MLP neurons of a small language model. Each row is named by its layer, matrix (up: input weights; down: output weights) and neuron, and shows model dimensions 32-287. Each number is 128 + 24 x the weight over its row's rms, rounded and kept within 0 to 255. Numbers have three digits each.
Before each neuron's rows, "fires before" lists the tokens most often just after its 100 highest values on Wikipedia text that the model never trained on.

fires before: "\n", "---|---|---|---|"
L4.up430:149125146155091165103154091130083085154106101145129115113107130099129133105141128135142101138141157114162160116126098099144084125104141126112107181102104118109119126120090173129132120096092141157102128159134088103179153149151092058164123150148152149127158108126146169152127151152107122102164150158111126087143141139142120128109134117107142078172164099131167139149132122130114116114135141122136108071163137133110143146121100115093127069120107140137122150130164172125134156102128128075152121084125109113153136086164129103117075125145133130145130141188118148146124109101165166126150139143152123108114130167097113101159169109181130099127106164092185146142145135140143135076127123158100158135117119133103150129161095135153101125159144094127147106133093115141126139104140116
L4.down430:152151120101129128147116121146095113127176126129185143119098156136134150101102138131117118131130111151189083097116139116102086143181118120128122139121100079106137157121077149105133112135129148132092124124136121104148109136143164096150139121140122144125095136090156144098114074156114170119125165104127130131133116099177150121122139118140086128117124096107152138132134117116142159151150112132095140103158173146130143128139123114146113124155134107106108106101145151125135121142116150131083128141128171098115139090132161148146079133105131100156122109154080133136143131103088122172137186162111179182107110067186137112103172122117124107147119136133175113135200153118136094143146105131108141134122126095133118137154160088140095117114087133100158113125102120111152159130092179

fires before: "1", "0", "2"
L4.up1054:121108143116124126110096131155181123124139162167129144110103130106090106122148124168119155085113128136152102119119095164120146157131078099165118080155133128125142122122170084128143152131124124116132136125110142136121118094139162126118071077079112121144132074160089140172132131152148137105152126145136177125143139129140177106131143092113119139113157134116127134108142131165133133130124127152153148122108146139086138130165116104143130131084144141108133110139146113124127073144110145097144113149143108115151163120119114159104095165139136122077101143147176112086149144103166085070115129091138115082127086104078136137125181148085092143152145139147133159146172119124142146155106141118097142142133176092128108152122158138122147127162125118166131145106142170132078106118139081
L4.down1054:151135119134112066075093136099139112117131127169132125110139130138095124168132146135125119116115089127121111115128132131099119127112119117159175135109132172150156153160129125096135169133117167112100126140121128139118129136144126154133106166147108110092132105163121117137149128143115132142157129096132155140073113114132154158177133117135117077116145132123170106116136110149151127095141068159089118108116131143153132129099139084109147106047145115139123141133116143184108120142137118133154078126122111124115153129121151105120081108156129144106134165146099104111138105158096107135123159133100104127171081127080086145117178135122122160115172123137070140122153159126133111129123124144112133133113123113136101155089154165147142112179143129122117125155188097117099109094131113

fires before: "2", "9", "0", "3", "1", "8"
L8.up1123:152131138092125147100095135166118095150082147131105138156146129151138147164131116119130108159154126125166161095122090144108117158144095151137104137135147106107126166139135112133130105146131141117121134168136147125138100138150122084127116134086127153133174107120114162143114139137090137131132114115163133115078132130112122117133131100108174128104109105137118131114155132148147154137110111137140144128114098127118118099134089166117160130140108142162143122153161088114126109135184135144105159120140140110136118140108121142136145097126151167116107120137122140158136126152162062182120110111175186144093131099148138149108121102168146172121108147111081101109117154114120135136143149175173121091112100168037104112132091169121181152117134157167154179128142150110142154089149146
L8.down1123:118129127134066181143092156141135145119102100095130146171162115130129152128118112120137133112078140123148148174138109182096140139060141098132138152165118107140148119113142108122105148115138111152121149130160122133061105123111139140157077136112121122108111119152111120130117128129147156143117084137131148090151099116150127124118129119094110138139165109111080080137137104083156106131118124111117129083181097110177151113088147131103135155146147118135119125146139124084123117085122144132141115136157123148125114154115154129133132098128205108150105117110152120144105157137156155110139140145140173106101119143150118126068136109116184137134122093152132088170118133185125128129110129150144100176091130083090116172097075091103111106164139116181106103107148126117134140119112109

fires before: ",", " and", "\n", " |"
L8.up626:120113144100108122097177157131130147097119120126159201079125182115123151107168104134106134115116139134127131124159152117125142126135181141166131134143124104160108112130115100124083157156139136154125118132134151127105088156095108148079151102109151176157110086122071128198153129119130144168143169099143143100098113153114135127122124167108124076101082124136106145158115119139111096133147122137111097112135153078173130156112123155165149178160152134147143155117105126102126121123156178101107112150116101105088156145120109167145111124122164143143153128163143144123132109136145139079165155140124140108129149133117103101128156140133085102119118120158135144127133144086161109183116118105150111120131156121114172117116127131095124136106124151113176126112131108105129125123090127
L8.down626:110143137098145114086137179140112148119118134131127126109128134130140099108156146191154164159122134145114109135141127101094164122127133096152103118087124118122138060106139124105135132141131123146113148133138141141119069183139090143106158085146098123153108135093094132154120139096146119148145108080122141120113088154110085110176132144090139116077088136159146132153119183123126121126143133122119101103109165099156173149141104119154158144135133144080134107151133086156104090140104188123118148140090114124109103167141088081160100154153173134122135128064143109129084167170143130081132158141127091109130122170138117138134161147118095128139139145115138144163135135106151112126120125122138083130128115147120151130095131107121138122149083105125150145132181123111143099156098138

fires before: " ", " |", "eth"
L4.up1382:124158102163104108135160086104134136117124139126159106122099069110143157129149148094089117121126130104091147168116120137154144141173142150136125110160141138091127101114132139149137126163158156097133125124122148133155160098154127109132165158121128139109129113109140128117120155117164125145155130140109103145155172112131148117107142135127103113132130090119112121139147123103134151094135102108149133093094100140112096128097137138110127105142164094148110153097116131175106151126161108136145125162156149141123071141100106142148098183132164124092128073119161140105142143174109085164167146142141112102148128084080120145144134120079099125137138134147152154180136160144131132132135144067133102128161118186125106115127148161113147109139142134136115141113097117154049157108187135
L4.down1382:179138170127158119129112165138107129128137137095097094168168135127121127120160154134117145116136144098133141115118093130135138146130127091113140088172119115188119125142099134163144128105137143101143101104139174187125100073128112148097115189127133125110149079139121119144110133139113134105105177121143122142132111087117114171147137063122159171156086146103139125160127114155134111155111099140086130128134114080130139151143086125134123123117108106049135146150150120096139144153165145117094135137172169139140165105095139116122153131112089136166155128128087102148106147142087184092111115143107112131154166131083112106144142097109111108092101103140090103111139145118137096131100117127158109099133127093131133132142148112149103133113137068108137081131171115128131145137125174

fires before: "\n", "s", ".", " of"
L5.up1296:110128149109175147133142075141130146136157110122117121133143125067124094173117096115129152117104164104187090119118074121139087103106111154107155152096152102123160161093112094108140131126140131089141077147127124058168141104130083142150137122149136154141157128118112168105165161128132100091143127147165138118095162124142145118113156115133121121117136103123148124200129147085159172127133101138137115118122101134110099117107155135120119098141117129125120098127109141120098128161141109123142127115119153123062149121149145139110105079148125135118108144164142161130147109162161127142143152133106119107137103090154068076149145145125108159127144131149123124142102180109175112122122142155166115093140135180118133149147136142137103124118120138153181108116133132155078099144167142
L5.down1296:124134124134134128136120154123089120134139105116105153142107093101115151124113157074144102166153101158175111114098097179158129163135072137155162113131105114106154141149135125107180128177132137079131139119137123156087131114153119114123107146095113131138140118113137152135115093145114141104177097110132148106150124143154101128088113137142077120100124157116169123120113159124098120134126169136162100113103106123094104102089116157135135105126100122155137148090106159145125144125155096113094130122128143103120141150128091124143117141140142147084146105150141130132127110143099071177141098158140049138116134107137178121167164108146136161091091156121145145123148165124133154139090099074122118116084132126088141120180104109108138149142138171084106121130110170102105111087176098

fires before: "\n", " the"
L5.up904:163090132124133147118116100135078140151119122177123123137133127086172095098153151079076142122122119138154120129110127117176104163142136157113126131099094104090170123146105094110135148161129134161147116141141098139121126110134084095119093183117102115138145128134109142151129154152100143134130159136106106126128063134130123094155115121153130124109149101164133135151185168118143161068137145145162151126134181157147158132094157121135116130116113127114148189134089138109131162159124121121144161116147139112119121153133112150157113138118127101136131142120131101097113135114140128117153168127151137133139077120124126098118175123097117118129107127102125161186118116138129102179105100135114157138139165115123172138131111168133095162121134071112122100144075150095128135120102123
L5.down904:150163164111132150108164118125132143148147069114139129112125138154159113076087112104114136117137122135147133099172171104163085147132142122096088127125112115083143108154085079134134151137142116113117121162136129105128126103118120067156131111158162130070106117119131132086130118110112142156155136109151134103100063117117130140172089151140172135096143105158188101153123173109146176157143105134111134100136167140115121115119148147128142125119138097167129137109106114113142132143107104107104146154120130086115104128109117129109117092130087119120154106111130151132129102109077169156134116153170146168149078137129143164113170082157127127123149137102157133153103096116146156128110107143158161155176138146141116157151143141162124136141117153124150115105138112121098130135070137

fires before: "\n"
L5.up870:157119106104123157175099099078127156081121102145118161148115115160122131147129166122133137137138147122151125138158137125108164112139103150115104153128110093096163116136141137104138119175138108136117122092122114156153108136121164109118160107103090142171151123135135112105128098094130127165155101159151126135055114099107099120138148106107135144149149128148117146111145106132091117108095111097093159164120138154158164126101141106122141143146114124135104131152095140135139149126123141100115137141122118116083153129163152169127113100121126120127141148141129175109121117119145130121105141126110109155145089127109128104139153131103147140094099165106078114171114119110127086125154129101141144149126143103158155122120145180159158097136135126187099121121175121174090147144122143
L5.down870:117124141119138154124133144100091169138147132121107138133121151119104102110132130133147155148177077101118109074125111101128091146123120153093162151127116125120147115090146130120093152098118148106107078197141100113168134127075170119169104112142106158118093129124123146115106123118142126139103111152132149128098143148153122157167069150121146117165089132165133101127087131151113151088087108107099171136141120177167153127146074144117134172130127080162107122159114112120101137142117080096139167177156135133091090132119145116147110134159162163107089107111140108127108163112114094114122117121131108171128115121123125178104140123095126108111146116131158114099176110130112148145080145118147135156148132150181139115144147134123172131136100172096175091148178113140093130119109135

fires before: "|", "\n", " |", "-", "|---|---|"
L5.up1170:165130073154122125119119119082118099123162113113154117142184134128135137110112145101100138157097138114179187132092123077135136139154113124109105147146123158122163117095100118124109112086145115169143134058119131129157120154123146077100153084122119124141138107129145157123120157114079123155130155126124105069101135091138109181141105148147115117111130114100153139131158147086087175115146132165123123145093166119167167165130112115099168118115151138102119123138155165125173144122103148083116107152119142136113118133168095132127133146177103128113139136152133169140153145122164097108130147120106132148112104136122110101111162131130133143121107160109133140131109118117133117091125130158104143146148130118076112111139123176113117156122150082109141138091135126125129168110069077
L5.down1170:155137117111120120144136132130120152131185103150128120130081098135100152126117138161141128125137106118117169125137114084107093123114147136184113163114134126103129078082111112109095093148130130123093094170172132102089076104126119115154156083161096133111108154169135164130106081131134122154113118130140140176126109136113127084164098119127122161118121151154094121151120081130151178134158139148152129133141146163112117122138106123133120140124113180143084162094103142129109120112121119115129119129106143061100157146146144149104118097113136102101098082111097156103131133170113125177153110085136119120127070149076107154143154174158175145131132083108155118188134145162177130153129132134094144143142160140125136106121138117142120136152155112127139139119144109109112136114131134

fires before: "1", "0", "2"
L8.up1225:117157150108108119130141109126125123124146123133101125153140117155121171103167150153092156121119107146139128126154110139143161102135124123122088145119208138147124147144116137095111155092129136106121147143153123115162115133120133121114093096169080147146074096136122131163148121139122102066146149113107112147125134105141151097146139142115126117169164147125097152145144136109133103111161145140137200074141125128134104165131161114125187161102115131134125170175144111100116099155135076151131116111100084122147179135111139108119129113079106107083084150117122132129097107149141103146146146093080134110124104159081109118126130117085092096115156105135118152127154115070151138100147129141131150169124103109120095141207142139153174124144134128121120125129178147133096108139129131
L8.down1225:100106123088093120095135125127074122171150132118109095135112131146099098141162144162138112103105130158120103126151165147107146149120071120114143098142118165109144167149101168128153202139124096164107150143149107165114170168127190143118118131094127114106108098151105149130120180154164132186108144132145121115120094118121131153155136137132108119117055115132166115143098099117139136132129122157080130129120152121146126127118168171127094128131155135129154099104121158119118129096128167108086173155127148111113122113120133105076134136131161150140156114148147142153130141137130150118063105090106114151118140098149159110117117087123133141114119130106118117159150119135109125144147127133107145129093148138157152128071107127146116127152134152111171137142103085129082147131176100

fires before: "6", "1", "2", "7", "5", "8"
L4.up504:155107144144090121142148146135121140125115108133122093116100164110091131153114151193159108133083154145152144123151181031107071142130132191151127127136154130131099165121129113110139108138124174073110126119105149132163133127119145165116114150114153090149135132112146153169076162138165112149118173139133135110139125145131131148102122096144120117132107094156146106110139147127124123142149135172117158145124070131098085130112143102100115153143164144098090121120125086129158105123130125120145145143145109101122138115132098123185167149102161110146118097158165129113105163172187093094153119129093141157140125124137115115115141105136121128096127136133082099119106121140127151137131138137107146154158178127129141097074104158127091118160127098103127108125140135110115092117119072
L4.down504:149172139142114137126166151076170127181159178139099102112130145124097165158136139102140145099156077131122129115107087120129135096158093100159150119159106136123096138094173128117123150122167143119132157132107100127086138118108119154127134130124153135136117107168139143139131169161115135102116168125134144122133104128136105086129093102078133113154141113079147113165107161146138136120122140125144125163089149099140097146132120136138143133165116113144153129096077133124115153165137133090143116127138130138143126105138080130116149138105102097148163146110139104164115151101070093138118166104143137140118142196154141153104130145116161123143141110105133138082125087094124107182127134191197110155170091127134110125109106124146146133081176160098138121145105133156103117113103142

fires before: "8", "9", "7", "6", "4"
L8.up224:125127131095113140166156077116149153155093135112098097166137157113138093108105153115135111092145133109147152135138105118116150144123073154158115122120132073129134120116142133076123142089104118158095162155088108109123143119129100156161120147116130132140139119098136103075159161125153114060131119115122126158097091155089130133144132210190137123126130152132098138164130124107145141111115111107115136165156107166134135111097112112122152110130134134141143134144131119117117120143117087114111104108151144095075137120153134147118095120114173129084121116122135126135103149115165150129140112144127161146138099172098106138180158120133112190090149144087135124126116099094107134128113125131114136120115108144113133107160109089141112116156139092128153131123151121113119158165119078
L8.down224:117123146093104137104096120139160167129080166150167153127171133132134099164126138165112150129092105133148133134097122134157113109159146117138136156123126139130081114077121135136056141123109179106125126112095115132117141106100167116136108141185102168145123120147093106120110087153120183159164160125116167116140107169123135115140162159114172087141135107092090098110167159122102108113140095076159107125164145096133165176155092115098172188113153132099137121146143150139107110127134126113109124163138129171137106086126074145127150115138123135091119164095138148122126111106117120135119145152103134128127137142127132126103159119108128148113141114101139124108126095121134086173141135136162082139138139135112132172084097133121117111089144132125117087141163109116112112115122104

fires before: "2", "1", "3"
L8.up1256:142140182124156089115138146127123135129154155131159172148137124118162165090141125134111126129141179114115143148126145152109137159090142118140158132092155149170148155068089111142153098116112098131139117124167147110162140096106097088091124129114151130094129158133151103148145129108099113101173110124098119070144139106144156125141127130096117137085120119124126106131159159157103150134086091158175179143129135169117110166107159164143160085116142127105130144126159152139122124110138154132154094126097105146118101141123107144145132134152105140141158106122108117142118154112154098115099144142117150112163116105097111106140118102133134124118113069161102114097134156103166111167101138142194118125132132115094114118170122106115116115101104118159101143147112092061129117099115131
L8.down1256:151166108142114111135122156134086124076107134068153147164122150082113130098127149176157146144129139139142155097099133146143109117096111090101071118088135149095156125099098126148119126125114173129140174165120141144090098116148123149088111170128151112141105115108135100130135152147159164087125119131126127187110168154175121121111126104086132155168138151095140133136145140147144102129136106171139145163151131144143111126111111139118129160146085136126159093111182117129077129091116134133150179117160160122104128115116126124112153139119127146142137105128133141199124132106114164142131130128148147103127118178107114121121140114142147135091103097121133160139147150098102129127122131115122114088123177144089128139110123048148139081142167168126120097100110153141120158134097138

fires before: "s", "ed", "es", "e", "ing"
L8.up1327:120133133125115126133133108164142144099093095127183133169144113113137056100157112112110129137133085131133080113122135092147151105096176130118131152088137134112113125180121141139115159142170134105134148102132161117139140143162137158126137105143133139121121139132160142109140114121099171195162111133138154114119115118125126141093171167100126139148189139169185105133102113149128133172100114120150168101153153087128095139178146117102126105145113108079126161094118105127107121120144121111130181136136133162170107125107113113139089119107115139085169101090107123123126118136135151164125077129100126122154110120132132122143132133171118118084128142143141101125100131139148129135116178119127122142134182120077172107169095159133115149106100117156148127082105161156095091095101105
L8.down1327:132157138139100110133157150114057148106131134102141147109157094145145163124161126100109120133108127135147195151139124134088085093141142125099168110156139117101100104087146037106119123169157119106112129116146102151098135110116125134122104130097160120069110105142140173136154135115134126151143133107134092116099136141156171092116171135093144141152105153164082128111150120126164125147105116135113151159118108105145157151103087124104145129154116135127149107071118120157089143117150076138145109137190122118122141121115107085173112147095142137121130165167141103109122084130119143147113133163130179113108160114126162129160105103124110145158161133104143152082168146149124101147175144128144184098143131119089142131146138120149163096117137119141158104131143130149140155139154096

fires before: "9", "0", "8", "5", " |"
L4.up1373:161125129112109126136091139135107142127098152084145108123134120122137123162130127171169145119098125155149096079138131132131138110106065127156083090135124108104074157121117139151132107116126128084067141122116112128166154168147118101132097141092136144162136144122134112128114126100135083119128124100152089141114122162128129137114105121165134141101143140123102091115131120179186106074136161120089140184152129133111113101127108134155150159166130154137122140110092123105148112107144140125126131131080144165160158122118160134096138065120134099148154144105173121177097112128144142099112090129124111126140173143157133150160148149137116101129118129132144117137109077148117160147095148171138116145110118125158084143157105150137144169121136099088131145132109102145149133155135096
L4.down1373:152087161106130170116134146132096124164125135172130125153111125146129090147134160103178106131121115142109149153147120129153095137100141125096143169129171156114104103093121151110139117102131114148133142092113117113136112154115096135149160116154154144142128154114119112114156116116145140128141151124083136115158123127098130109129132113145141107156179123122132117079141158111128179109133138140155073139150118119170133130113137056115130103170113156099137131167172116120173133097131119117119156124114111099125144121144155129108120122139117166085106150061123113122101121073111166119113152171141146136103134123114124128132126134125112124102131105147134167134161101129134142084129137144136068121131126084106210109130130122124089087145129148084121149124161116130142154131115123

fires before: " ", ":", "1", "):", "2"
L7.up1194:134124102114121137115118147143118107151108132117117132109130113141140116122122145120100144171178121122134099165138176155151099114159166120188133148115144137109140141139112115081143093118119129117181123100151137112165106131135142128108160136070122146191114110093111117111086084125126119110105170123123115100098190146092111056100123132123124121126157090145138130116151133138136201147074100158131103073121132129136140131126115111112157094160111094112106114165122139130131123154111102100124083091141139114125134118108129091129158109134117065135146130125132143177161114128131104115152139105108164124106131115158120140157089107131138127154129154161128116135112131118118177155160141134110138120163102160126117122103089092097172111130165140104111153104122116123123123114146111
L7.down1194:121134134108140101076096115133145161102120152136131147130145161117112082151111134114171087127137095116148167132109087108147098140103150112154147116097128075142106173132116164153138128124115108142137126101129150137134141121118131147107150155109081165154171119105100140122121148132138104149149116146136130101117139081117121126129127070131093122115126129079117118128105082133142132160111116131147116124152128184160129161108065161132129138151175110137086131130125108121145143139186145143111084150150136105138142183122147081096168102125131102139126157154128102123149122073106096105125130166149139102132128146146112130115117151122127164127078128138119120126142146153129135184142142164144080131160096110077105155153117093111140096150146116150100138149122099154150098150113154

fires before: "\n", ":", " "
L4.up397:130132092105127124103114153115147107133130116146134168141137127138126152125121100118114133146159171132102110122133143138098100157139118148148141111116112129135142076130107151132166118119130164097158141075144109146144114127158131149118107166158103156116148082132147153151128107133141144123101119180148123107125133101143104083144141137117120150160136159127115113097142092108094145130147101116122095114096113142147129201114148113122119130108103132173123079160119157149129187106145161115141110151114156159161083174122129139140139159148147188098135140091132149150137130085132136151135147096120140140166116126104130155092117136171137099129149114114134100177074149122132103124134128087114151113155128124125107135150083138117185169109095091146128111114107161123131147184096102
L4.down397:132154142108153130099134122139124134139196134174193120128113152109134125148151119138116078102138098121195109079132128141124106106172120125099152121132151147110146115125135159132112142123100113120135157098114121136148161113094165122078141156090117138100136164159185125145143102143088092132070122126105152119143137140166134128106090113075153150108096183112138142153132137121148175126127112128117125132159110120139121126139143148119058085118126130096115113129118135044109143122145148138119163125147133122112153156122147134160114113127162126098150078136110128116177128155132123102168114151117128129143112113138087134125117100155127115145111120162122109120132116090081118118097108168142081119106134131113173167167129096149121146128171156107147089127108112110086116140107149

fires before: "\n", "."
L7.up156:135129116126108131159124128116092129104136127113123121131126149103130167152093135091101109108150121163134144121139111110116126149127144145150168164096131142134146178116132137097109109103123123157144113151144128081158138084170171114116165149121150160138138143130153172142166143117113102121144165139107124098100128100111103159117112114134151105145148137110103103169124172093121141147103105132133163148131133144116067144173138115129103147077175113111176138142101150175126101149126135128132121202072166163129142122130114147115128126075131172124135132121118105136097091165125061155115112111143109128120087095155122090137144134113173083089120121126104141151097149139143147129104112144158127183111101138119163172154124156147143131154107091108061142115103133125117141153107131
L7.down156:111144117177097109133131133111154103120132125124113135159139098156129098111093095164128197117118147119127130159148116124116131146117121142130086120142063093114141163132170124096126144160162130142146138102134114088117139133130048098135136106104157104127167143125115182132152130134163154113140168106163157162138161122103188095168118075109145155135097135108118167163133125142130114155104143140111128140129124095120129113154101130105112161120109109146082143099143104131119097103102119118190141127203100110125123124112117155110110113146117133158141142128094139141122150144080170104153127114173106117154166146121116145111155139164125070126094112110117149177120110100143113150112132125134106166115131135146121097126156122152151169130091162138136123115127125133156165121132088

fires before: "\n", "1", "4", "3", "9", "born"
L5.up1395:160153175129104139121151122178137168110102145121133108104134156130132101120079152175111160145133133143125117125090113113109112135109165182133126142127156110133120143105109090139129124164106137126108113166189100141159104133086126061136129113110149134172132131108146137176117161096129116083121135149088085105099141153114126087107136100110145129112119155168142115173148112134117149096121161118158158098123153124170138096115125135070165086134137105159090149150149148154107145112129142094116109117135130137085106095134134117123131080156121148142161109163097133129095116095138105109085142164118145112158169135099144121114093090160154124121117165154117120123134117150148130125140156133109151132116122148117142118105139148130193148153133090178100115139129123147130153094151118
L5.down1395:126148100132125140131134109091116162144152120131097151176124144145123135138126077110132133131097105152138127090082134150145116140088086099149131131099114110111133097166140105152151141121163122162134116185104128142129103115157121086134124123108131128131108083154130140114141111148126108134185086080137139065121128123120121132174092153135093111122151154120107160096130088077216124124150149141140120100155142124117158111104086141149075161151119151164101108134123110137105143116123099103142102150160154103135154119173144159143118155112092148129121107103136155126135126134162133093140128137154109099106112166119160091164166059122101164173092125109137171114156128089119148146131157133110114137091142138128107115132091095133118093085106112129141104138129173072099104137113103

fires before: "9", "7", "8", "6"
L8.up886:113118154131144128103096139160112146126115145129119153166162157145167073153102124126132139102089113114154124140093117072121150089155147145102131118111154082145109124143110150141120114132131125071146102101146144145113149067120137162132090077108145142101088138084138098143134098167148143145111143120087142140136174196123083090097139143134141134115109108125090124157132069132146120136125142125122119158199106110140138126127129139114144157164121124121121141129145164104135110128167145081145094160124103109120130087142102128136128145138145164127124112141120095117153106140118161143128095120149147152124114134087094146137154118158111118113115111120122090119161127137133149181120128144169110090137098125077133117114128114115190190160122142115149139114132126166132148163155119
L8.down886:122134143157126126152137100158098124174129106086105102145123151159130103118132108106117107139133124128144121160157111082132177108114134115102103190103110078153084149113125109099171117143146115079135135128153140133146122093147090164130136123163104111088163089176151131121105146113133118143124104122051163112119129138120121113110114127132115118130118116157133123141131150139099115105137111111178164192147115146132148108114106161125141106153147136134146106108118135101154118158097125152112128119112110119106107106145125160170204130135116114149127113118113099091163140158106162151140102165134126162114116155135142091151147151139119088139127124119122144162138125154108131159120111120138101135127097157087110113118092109126152117123117141132140105154123156143126135100095137

fires before: "\n", " He", " She", " In", " The"
L8.up1344:144116113143140151143158091120104137157152118125139087159158147152128096109129094130112115131113139145164129137135092160146083120143139094133134109121087145088147147136113122146160107112122136139100168143110129151138122145115108164123138131100116133098090115112120145137104117160124137113124176149165117106098087136131166146126156141147144147120147122150195080182160141144125173108108109090107148095108167146138137153094106153107128123106137157149167105122130100114142144114161114138120127096135086133126108090173111171137127108131118101118145125085129152115118161133086103121165142092169122149102092116110129123107134097119136129121137133115082141136134094148117118153152143150123138139103122139118154165130115138101122145136123128119139095136125096117170123150144146
L8.down1344:102138119072106134100138110104108107130155132085097090144128108101128113126077120096141133108085108139149128127126132137112116143120114117092138146105145123127204154108142128129128120160143172155152101064119147115151094134133103137152142138141092104135131105103153102131127139120123142159154132125130113141138088152142079151153140114101203072126155132120120092144092186123094172102068133126082140117131133140159121114123161124150144115153143160116136140088147165150172118124127140090117092129104125112183128119138136096108122115094112074126133119121140115157141078138141125120072153149138140170148144103181128111111149089136125127118150148134152162156126135131105147144128156132142175127109122154109090102103129117100154124105138117140111144113132101133165123123092131

fires before: "-", "\n"
L7.up1054:139116121087123149124134109107128156134184153122105133104161133149179119122109128115161133136100148124156108120143114134125125118110121141092120163144151098157144171107127183119167130075139109142119118111082139096128131164144137138104129105147148127171162128169113162154103070107180170121103141095160115118116104115136118150145107141138115177133122154157095114159151153140148136120131170102122088151130116084119130104114118128149146136154147114133126136122111123187099082125161112113115114094094087129110163112097125211145122118106142092163100101174144159117095123138134115144141142110124142153103124109123158128175165129163148105082098117132124133158114150114167079162125156113143157135105094124134136125119169158105063165083121118149132113123137115131079155128134118
L7.down1054:168123132148147127126149118088129165123113164110134090130136110127095104158103138119109155164119110089143165074106158102120138142120133133121103171118147138133143151131144111126100095156094104086153132154124147146112166110133140110141115139104120145156125121185114156127129143110137140105130130114117142108145115140170128120128103149128122118119108118137124160161101143147155132146164137115113142148107135124133163152148139136117116146145123134116131101104065113149169084119103142117193109142113157094096145175198122134122141135113106140121142130124165101114132140123107125080140093089119131140186100117149117121122147080101100123133107103119117117153162098139149160152123132129089094128125142087146067103117134121129162111141080176119120079143146131110128125131146060

fires before: "9", "8", "6", "1", "2"
L8.up895:130124118145150113139142163147162176164088179105135114117124133143106120115112142173141169112122132096118076126127128130078114104107165147133137159105130129166173113137136155166112128125130076080152138136155121138153132100093101100131102136163112119145146115143120128157066116141108103192143125139130139145132161164152104129135110190149132113106116149098110097118160108129157105130121086108122121150155123135114147146135140111120155165138196117101150143110109133111132120083136164127093098126130096082123123131161097131128141147105121150131116123122120126140138204125132115124118100134145075161104119132124107110097127149167117117123087092165125089157107169134088141104190154137145130125093118125094101114110140092104131151151120142124151097123159108123135124159126140
L8.down895:153125134145134097152142130134142105124132173097147113110118155107115141117119150131118111089130129076108134125119118132127123073144077135165135125146117151109102111118141122142112102082110137124155151150132148141139120137123109111065127091149113110117072103082126102079137144153141133112182147154105171140114152152105147118132141136128183115128115136106136089158188097103107145069137170100159127176107103148139127118136111134141101149110153143101144114130066107134136160108068147110108113098156129127123070174147149163114143120122126135122147094149112133103156145159133122148133128136137121100126130167127138146146137116139109135158105186134091131112164142154136124109125109103080105110082146146116105131124135099144113090158136131150130134121132118112159153162159161

fires before: "\n", " "
L7.up267:128109141128138140148132106154114161116134090140120128107132133144138189135140167132117129067176135150168122102078143106145100138120162096083134109123130150127145102154134131140119123113140107143144111134174047132129134121085163153108092113107140129156119130145119172153123155093133164127074122144123105151117121104156162097154124127125131121096115124071115132145141114135125152160094142145117128129091104096130109179130140180154083162109157138145188135122107118155143153159115135092121151121088153133136142130107078101096109123125122126154097103088133131133136111143124137122126117136151117166062100119114156157107115096186170097106150132141124103136104099094097068158091124103143122127128144127119121140154140115152149153135161140121118071078122150143091106110093161
L7.down267:148141142161139119161140121136176120069122153144135097100118097129112077121114130098139104119137126167147136154203166112137082125122126160113135079124119136081145118075141137120108123140147141127181107128130129126089161085110134132152089111091091110149138139132129156150106085111152107104157112121160137092100106073112134081105112101122106123114156142079098120118091131103177155144169107133124131109112138118133183124076153161113136128146129093119143126153141161145157106139174167139105164111119130107110130134135116132123133151123116118153140170136166141129109141123095127141108128104068148155122168106131124145135167127115099087075164120111160135124147124152117150177135116123135131110112090107116122153115134131135143127121159190133138108144126086093123112084147127

fires before: "9", "4", "3", "6", "2", "8"
L5.up1563:120105113122154121139127116171082105146118114064105141088141131091158097130113132141162097084125159111140101149159199134108127136092160135151103138127084125100141143136121118107144074134124133123178132132164108136149145141104109114113169114120081127140120116126140121107127102105120103126112123096162093111100106197134103134159134176155123144138132137146147100099158131119145122146129131115137185144141145141161096154113108122122161152133133117120124111108103133100122157097129145085158136110166177129129119099120140115119103123137134107156115113132137136138107154089146202151124093142138166121122115112174064130121162163164119106132077108127123107122123122170111092124112114111157124130125111179124084130097159124132158132125080119097109156131120083115139133130121076
L5.down1563:143078121100120083095126128135142171131131146145151107104150134136147130139148099128132120137092121129145136097108092096098152136075098129143105140125134074114152129129119100122115103107123129151094180128129172144148096145066150124130141118171088092095124137116158122118148133120116197121121150105110129125175085138113107141175150128156171102121130155076085115106131128141133100144116088121117148186110131124142138138150141126131168122108127129123139115114129133121146092132172129090133084142105120129136122149105118142115100102127092199116149135103157086115130160125108123088113114160097125119139147133099099110138144145100119125124121131130129142114120177151137130096111102151138133112088143167117059122129128130126159130135127130120148146152102164143130144117081124